config.yaml
n_kv_head: 8
activation: "swiglu"
rope_base: 47200.0
optimizer: "cautious_adamw"
beta1: 0.95
decay_shape: "linear"
batch_tokens: [65536, 131072, 262144]
seq_len: 1024
z_loss: 0.0001
MLP neurons of a small language model. Each row is named by its layer, matrix (gate and up: input weights) and neuron, and shows model dimensions 224-479. Each number is 500 + 50 x the weight over its row's rms, rounded and kept within 0 to 999. Numbers have three digits each. A neuron's up and down rows have the sign that makes its largest values positive.
Before each neuron's rows, "fires on" lists the tokens most often at its 100 highest values on Wikipedia text that the model never trained on; "fires in" lists the words (lower case) most often at its 100 highest values on Wikipedia text that the model never trained on. A number after a token or word is its count.

fires on: " of" 32, " with" 12, " from" 7, " for" 5, " to" 4
fires in: "of" 32, "with" 12, "from" 7, "for" 5, "to" 4
L2.gate1394:509491450475534529535561504490435427540501454618558463525491548465488573394505589405517454557499480558493529530429575516519488375521593441535460508462409517493425464511592483484493531479582457550459454503481444553613433531449531465467559524477465579562497533522579507580540459639511544502457446383441533466499499553469549479503609573531519404402443508456459459544530528496445448483567435608504522544491490578460450413435459558561544509469603436467515553461550469604482572469456468489455503466472579511592438472531492453495446445493544465494447578505457560544466514458542402579474499445476530434534485511581496476493489485487577515498345502504497517607462622522443505484450473530490609503535489481459444460482512511487589529539508465521524505643497488558498519493471526
L2.up1394:469519485575525473481483545417539370445521572573518569482448527513586443493542455553529440524511484574542513462478481551616453517533400549584559493509444452530454431489610571524417462505561489521493439502450521459513581539444491536526463547507479513599449593479491488489460405522437649621491595520352424468499454569444542521426526504448540459584391425478526588448469468547527466547509516480480549538513501507373524407489488540493561387494459401455537431489573595506488490504534501591520669454476410454484489559480600559435455502556578497402528466573539471538451473556485490514596489511503514525476475421506565640566525565541533502565396596432535444470473469513466477508425513456458534488396488453532541483544541550493546461448520466488508534591451500495489490544563467

fires on: " of" 32, " from" 21, " the" 20, " in" 11
fires in: "of" 32, "from" 21, "the" 20, "in" 11
L2.gate1029:442493369489594560458498471493506478474547540492497407510453532550589471450579559546437493506504559537533423513376439434539441506581488441481514498520458526446498477519440519527434517500488478560519355425508536505515511440475473428416478556571476488559576491518464477537529494561492466472491553475490534525500509483451518496513569432538522435398495537519411515564402458584548553416495524564513473509483534397486618378477508469670625485561508479472504598490593559510490505510485621485504548463353392427600530478581499474461413565557417563411502426484424536407474461414550514549404398502473406440504426484492495516556496612479535498529562490420465458479479534420422512481424453606510486478501536511474522468466564552510446461604516555524517560454457533558475472480521532
L2.up1029:551490477556484511470435488474474518480499406509497474543487530502455483477445522499539456534560611531527479576530536459533323517527520537478554539576465518460487466453541424514508501562441520534602442426445557502536477517536484460536471494457466457542502464446585555548544531491496523568540505474501524554531503478480509438474539495463506389522499545530494483516534529546588474484574434493535476477452587450367472550551536470505551536490567477503479512466546484574403532452508504550422593410514511461591489519486525453465521508512503450458534514543529533492524541447511550541443454595582433486488451514452534433562499577528500476592475505480553361490445435481491551485503487515508472478488520442588481421500458551470578426476516473607510397501467411589554555380604492

fires on: " the" 27, " of" 18, " from" 16, "1" 4
fires in: "the" 27, "of" 18, "from" 16
L2.gate432:579505483459541533565570544553552513396483446492514504522501488512636517469472464545507532464484466498494462519457545504548520491520588407504431518505602557450482458531502363419442494536558398432498469480438529580514462459526555416520454547503453554486477380516452502491489448529492463543522520548541415479529518501477458544502493377410546498443447455477573413546509482488499468438495599495578436465542489580464455440527522495577496492510579535544595575516529573525445591479566625407584494484548524504542499558512517506474545417512541583470528420529482562532434484515441467489444484502499512497419502548524529614557429567477517520423592515492480458485485452398515542477442353590549493521436512467483508498468486493547475421487467611644556558456601477572525460473526554
L2.up432:544550411580540452528467513531576484406513437516503450526437564507523536573506444489485441560434500536557458521482510503564562479528427492512517523519504476485520436567507489531491426506397595530513490491479450526479467522497570541445532495577446550434477489500493482516461494488465587560554530495512496543481505484586524540425593450413497521412454512386492471520468559508521476586522503434473565487420507493556540453538535528509560560352444495431535515475577606538450580525481485505500509511484523547458549471579549487508558527592590552408475403481574466492453550441582508387525580457496522416497395470511439535540519481516494479471437511519542511521432484480493519422461462481576584589451523549475466473530519590428523504558557569534489503536435449513443424513489495

fires on: " on" 26, " until" 22, " since" 13, " after" 8, " before" 6, " from" 5
fires in: "on" 26, "until" 22, "since" 13, "after" 8, "before" 6
L2.gate1789:541524524601500523482550556493526491538523420366521419537478465563514527527482546485545500465469420502441557470538568531493513554536474515543526444494471593412466498471586502643476383518451499446478484490434602522485524532491563581529494524545440580496441500526528547556495411492489582455439456481563431431610464426433487382498504452417561427553448429488506444514514509546389486426414447442500448536539598569513443512461409495485497454526550543523472516443440465464556519416510488489573528512514573420465497487461490515420476451455461463528462498500455611508484470498467523513564376469431534522484428460462476441497529448463495449455472418484499498532502451521509496477498505483441489436514499520476494513572453409559509547550464431442499609508499581494429550423447491
L2.up1789:544449518509498593498511473518585509501480481543463395512503452510491466523420469568542566568498476575475493511479543453447445610471430506476482539426574498583429484481533578475500481465488496487598508496556512483456506512511554390508513546517515461498471448561539478468439462566466387482464447641477487494496485435422556523490424525556598463425454539415518471520442564430578532426402532460386460574526498451456519501540515547551497477595563575558472480588507504506554466471487557472446379446552477463403516421509432509470448402572400447527520456394512510413365422464459609530465460605506528501490600477447437452480575479525491494554522470537531442568440580376469448501461473475464484487483408553450532516459475512431481602517470609498496562499544538463485502546601466

fires on: " a" 34, " an" 25, " the" 9, " of" 6, " to" 5
fires in: "a" 34, "an" 25, "the" 9, "of" 6, "to" 5
L2.gate824:361440458460483511453491469524465576519490549505424543456472516490524477344419581508594470569452469546444413549468509485519464522482503447585586511565488460545473491561541461488459486402478576504521466415491524469509597508451602509526501555532411418531475528521496464477489436543558432501460527510563546478505503571492440470523445447466532405521481513505493480472482522492511435514456513562449531495447458438422559492455490554485567491515515490444500462522438418559599570565517515505426453416477459547598499504553476519555556496544510508456551466422472409530594527596473528542434420478458536487502497361429579429588609566543490443557570549532434474506431483413485491462476515382541435502571450420525426551522509495444507554487518522489506558524494412517566531485528479
L2.up824:484550447503487468438446561543400566492527522451544528480539538539598418468475529451497349505587482492476518568451468574344562480504482431459501450423508493478514497445442438520555583544555517434490464362496503380428453537487545478503537578460492487518590406516527518518510523478529630476490504473487492464521464536488403569522490508497497505516487479473508508405531532596541446552561498572467537474508481430396492544385518478423553449406463489412490505573488496521498425480482477488477610538516447440465455539493599488428488495438546536509492548537510477558474502445566540497482569516459549517477505460514541507503437509438443517615534547486476412535511424468473423474543455522467480535584559539577489419497647445549478569480592446541544478529499468446429531483540594

fires on: " of" 36, " with" 7, " which" 7, " from" 5, " featuring" 4
fires in: "of" 36, "with" 7, "which" 7, "from" 5, "featuring" 4
L2.gate2162:485536501585525503387543529512401447542582475503468557531490489502460450444495465561534551440569544513526511521490428414503433555615474503461514460539476534420499592471421593561473466473500483527544505390560450450571519500567462487446447483477475520533526531550625527578512458485476418422529552418475512503438479427474473501477453438412546457486499487449465495415481451534467528472504484545479514475389470472454555465458469478466513522460552485437529558472510496566441463472483472465515589399428517490498632525454385496480509416431533639506537548497479535541467428499525491473529413412470544539419416551531544557507528485481555459488521458607415491575538555468485490475461408583456543474498536544441482415559480487509484589467460526624606583476451493469446551476422451
L2.up2162:466486469551502506446440429436479484502472488437428419473513505471435430556443524526461535457538551492415537464494517536428593593493521537504566416481512552395419464526490415521464490478451549452505470418495504575537533523595507511483471580351437536461527534488525495492444504438490524558525555432487529449492528541411526486458491565489476438498442482413437486536467459410589485497535620496543406506531513519514472511519485432477515480494523553486531496502476455454517486560433495531462458426573443554483484479528524503472433518520438577448613429547511588533530452495499516519559455430605398571504501451609507567553555599406551552515573438533448451460560567482466430529547474489576593516437511491582466372435434513492440515519464506521629549521417432469490461497464421

fires on: " a" 39, " his" 18, " an" 8, " its" 5, " her" 4, "s" 4
fires in: "a" 39, "his" 18, "an" 6, "its" 5
L2.gate1428:514511515424449456473419532512569470483482488505494485463386589478599558595528458386567479566567544558517533516477545465537512540423485498469456475457570413476513472595494451450527507448472452496513501449457539522406436559485486444448534470459486478471512445468517454496415448393489445476451492461552555424421416465535465428470481386491510549506477513454467454564458537507525503536451485451566489521481464537537511543508435475527498510510503569570541541507466405510456534570549484485587465496439386469536461514484429499446546504461402461499564456526402542469601410505549494549519465491566555448469486444468482414569497536509517418474521460627528517466420535476500488396425469531461448455515514483482531535576564604485493467577398500466412455513504542413604500467543539
L2.up1428:460516618560513597584425523405445491524521572519466573506458538427493586418552484541537457546515431535444496609480507572385553444453499400514581475471537462453510621590495491530510576548529512589404486419576488578513490524480454521459461481537504609571546422466491561439463532451514466352465445509483453453496488490517482412479478476448520549481411470598432456482512543404405530560518479482463548596451478470449482497447600450584524539516445516547499443587447464471511522539560345527466572477488486582577510501455429481466416481536491503557602572519467481393482462502425437453471483473478557479459525492549466518428507516575463587544488505473579393644472510542508478444503462502443463523471470468427545549490436538410546579501465472454557468551533475461531495502507456

fires on: " to" 21, " a" 9, " in" 8, " about" 7, " time" 6, " Biblical" 4
fires in: "to" 21, "a" 9, "in" 8, "about" 7, "time" 6
L2.gate616:509457561452522526460480473487463459490407488508526554523523428498492502405539431544529507462537534449478511526556497522566544521516506487482441465490454541551430466490519430450518521479502495538446445457474491548519513494403602487581519491513520568557523493537518556498449456443429438532518556456596442494422513511469501547552489500426517489636528442528503573485483528532522476430498563499531563448540346479378456432449383448539482483517467477502521425495514456499515489545515417494462545483453490569524449544427441501485413473507565452542480583390459445531516484511506564436542432521396490500574517537461516620533500515482403518521411470484442483522451436584445468568472482499471438517539445515425435527527470435507528424511527511490602513478553503550528573572536526
L2.up616:565589607523499509519456495516533523458443478504551452532463476455488536495441499427499529510456569451509490493580439569503543373518496552528557485565491602491521527495501429574454490536612405398428513559442481494432503570454484509497566500494526398519478450436566497523540438459512467489573545393412480518441559578514512553542549528513522603452491437481499507477565531491561520613472510520499486544528501583466438513509469512537510623491432490433576550507425516477480448515489475517475457477583484627505459498575603491489558500544418515524477426532471368565380553520453548522447500490503501578512445587486547550477524548489489441483508479484431473605443487527513565463495469492476521497521488459553519507594454511499562548564473461506615485521540515426471533492471526

fires on: " a" 39, " well" 22, " part" 9, " an" 7, " of" 6
fires in: "a" 39, "well" 22, "part" 9, "an" 7, "of" 6
L2.gate1053:501491566479496524497409547459515545438458498578518508526531475502500524510470514446480467517519451459431452518531464468546485545415558585498484539582391517466469516463480414564575473473434483512474388411507403551486550526536496513435448436406535519569478554464580486435406447490513446490484533479507501496450410564464602521494521477599436610492434565481443476529438476504457515425473493446528489382513537542538402526461444517544539477632559502576477473580526432573451565487616505536509520511538514514477509539461535478549629503498502561479620494456592455392525526529473624495445453484574555489408528481477536431465526480429427400566480498553516548511450514581604495547438428502497580479530558511472520454496520571528444491575506563452493516460491383593539498519469574
L2.up1053:572432596504535393469499561553581467562474564453498555455575538483479484406538508516470429475459471459497470426487415527534461496593549515574518503582491596515494550444470497524432457508483506478621467487431461433528510550595382575471501444552411494476469482484513513422554462510557499576487469488496442471515565528444443443454467487482440446498563483452443544491476472512525439487465552408510503448507578525500510619540493482544462483557423456497465461512444499487633474455491491478397526483471473435459505430554564680359539459512559566504530468521407484471548518505512473474556486472538477569545610555460524496525535494554496462573532507534502530506480407496533483498481539538576507517418505523484414558563490559560516459503483566511534452464398476519503571423578422

fires on: " in" 41, "N" 7, " from" 5, " place" 4, " the" 4, "2" 4
fires in: "in" 41, "n" 7, "from" 5, "place" 4, "the" 4
L2.gate271:443604551565491439483545521541560485485520590540438493496485512533610473446515436546495517621523504552546497495451577489565482520617577516585596520492530461520475448460479520455444416432463567594472399515533522535488500492382495517346481506527500490542516462453472396575467448498502504480498478504548523471533495476490581408442450554519541555530442497450426501551473423542479496534448535506504431518585517545439533377414539599503475496592566467530466395511479532501403487468503488407463586515496444474579497604504489472477456545496399503479480472437514433531430500457567566513454474542498516456509484467479447524560546506579520445463537481467538499483446534434415572528546482476486531438413466520450501481436490525522460495504475548585417551506481510493462504461505578
L2.up271:535477444571429526494579497541418463523568439481544462477420572535571532517501452484550518546517568528512526514481451385541537488492633510463515472549557540449566484462575504479446511524474593502526502579569509528542513470414442535460478507488464499552518541507464516465515501548512570480481543527571571551469619439461516457494475547522483529515550562503471504478467496434528450432448459559477637521475554510503561552489462475584563442524430446440463493538501511575423434522456641466497503466497496498470561485441499509591420542453464429485505555520521500501489487525468573505547546455496450497546479533584495558501493549495560460506453494425439542474495491569504415520512544349528495510452447529518496370490522516610491622522529555448541553505466529435405507492463531

fires on: " a" 47, " an" 9, " one" 7, " her" 7, " him" 4
fires in: "a" 47, "an" 9, "one" 8, "her" 6, "him" 4
L2.gate1522:483562547512477487511464561485582504548431508543484450575488466487530549536423572474574506483499571563483521554548506520442434554547500579493372498510516429470421452560551493373544515503480440475471502489514414464398455502538491504555421447434442434530459527496519515480514525449511467465435590467548420499499486549524453504504448530387491418493491529460505499601448469504513416455490508467428485529538459476488501522523542530513565539458579605581565408528570401460454577557488496466465482369438490422578517573450554588426480458508418542547529531493570433502545494487546496522467411509447616478469494476502559549486474485392486446505539473543536583466452565509530433398383425532558468534491438439480536573446461436544502449546579528450478519538444413656540493465553487
L2.up1522:477499470484570536594535444518502586579496432493490517537464504488520468525572562572513558434455474496596400429499408422410566483435500511566541499547391521502425416457495556488430505531489427397460481515529444551507532498536456450555547522459375421513429472614539485435573452475471489480445493492504507516455482522428577572592491476545368512427453497503470512444511560549552443492435586450403461470505489459456440542449496521583498426586498499546512447480579448540496563443480529602431443501495483487442492464722577489499527466505581538531548488526479547526459479444505468520503426441472490592526538512498437543517622437508535543515517523568468510502490490485516437536503469451420564467389498485450522511466448509496509522473488546524600503427475422521535444506483483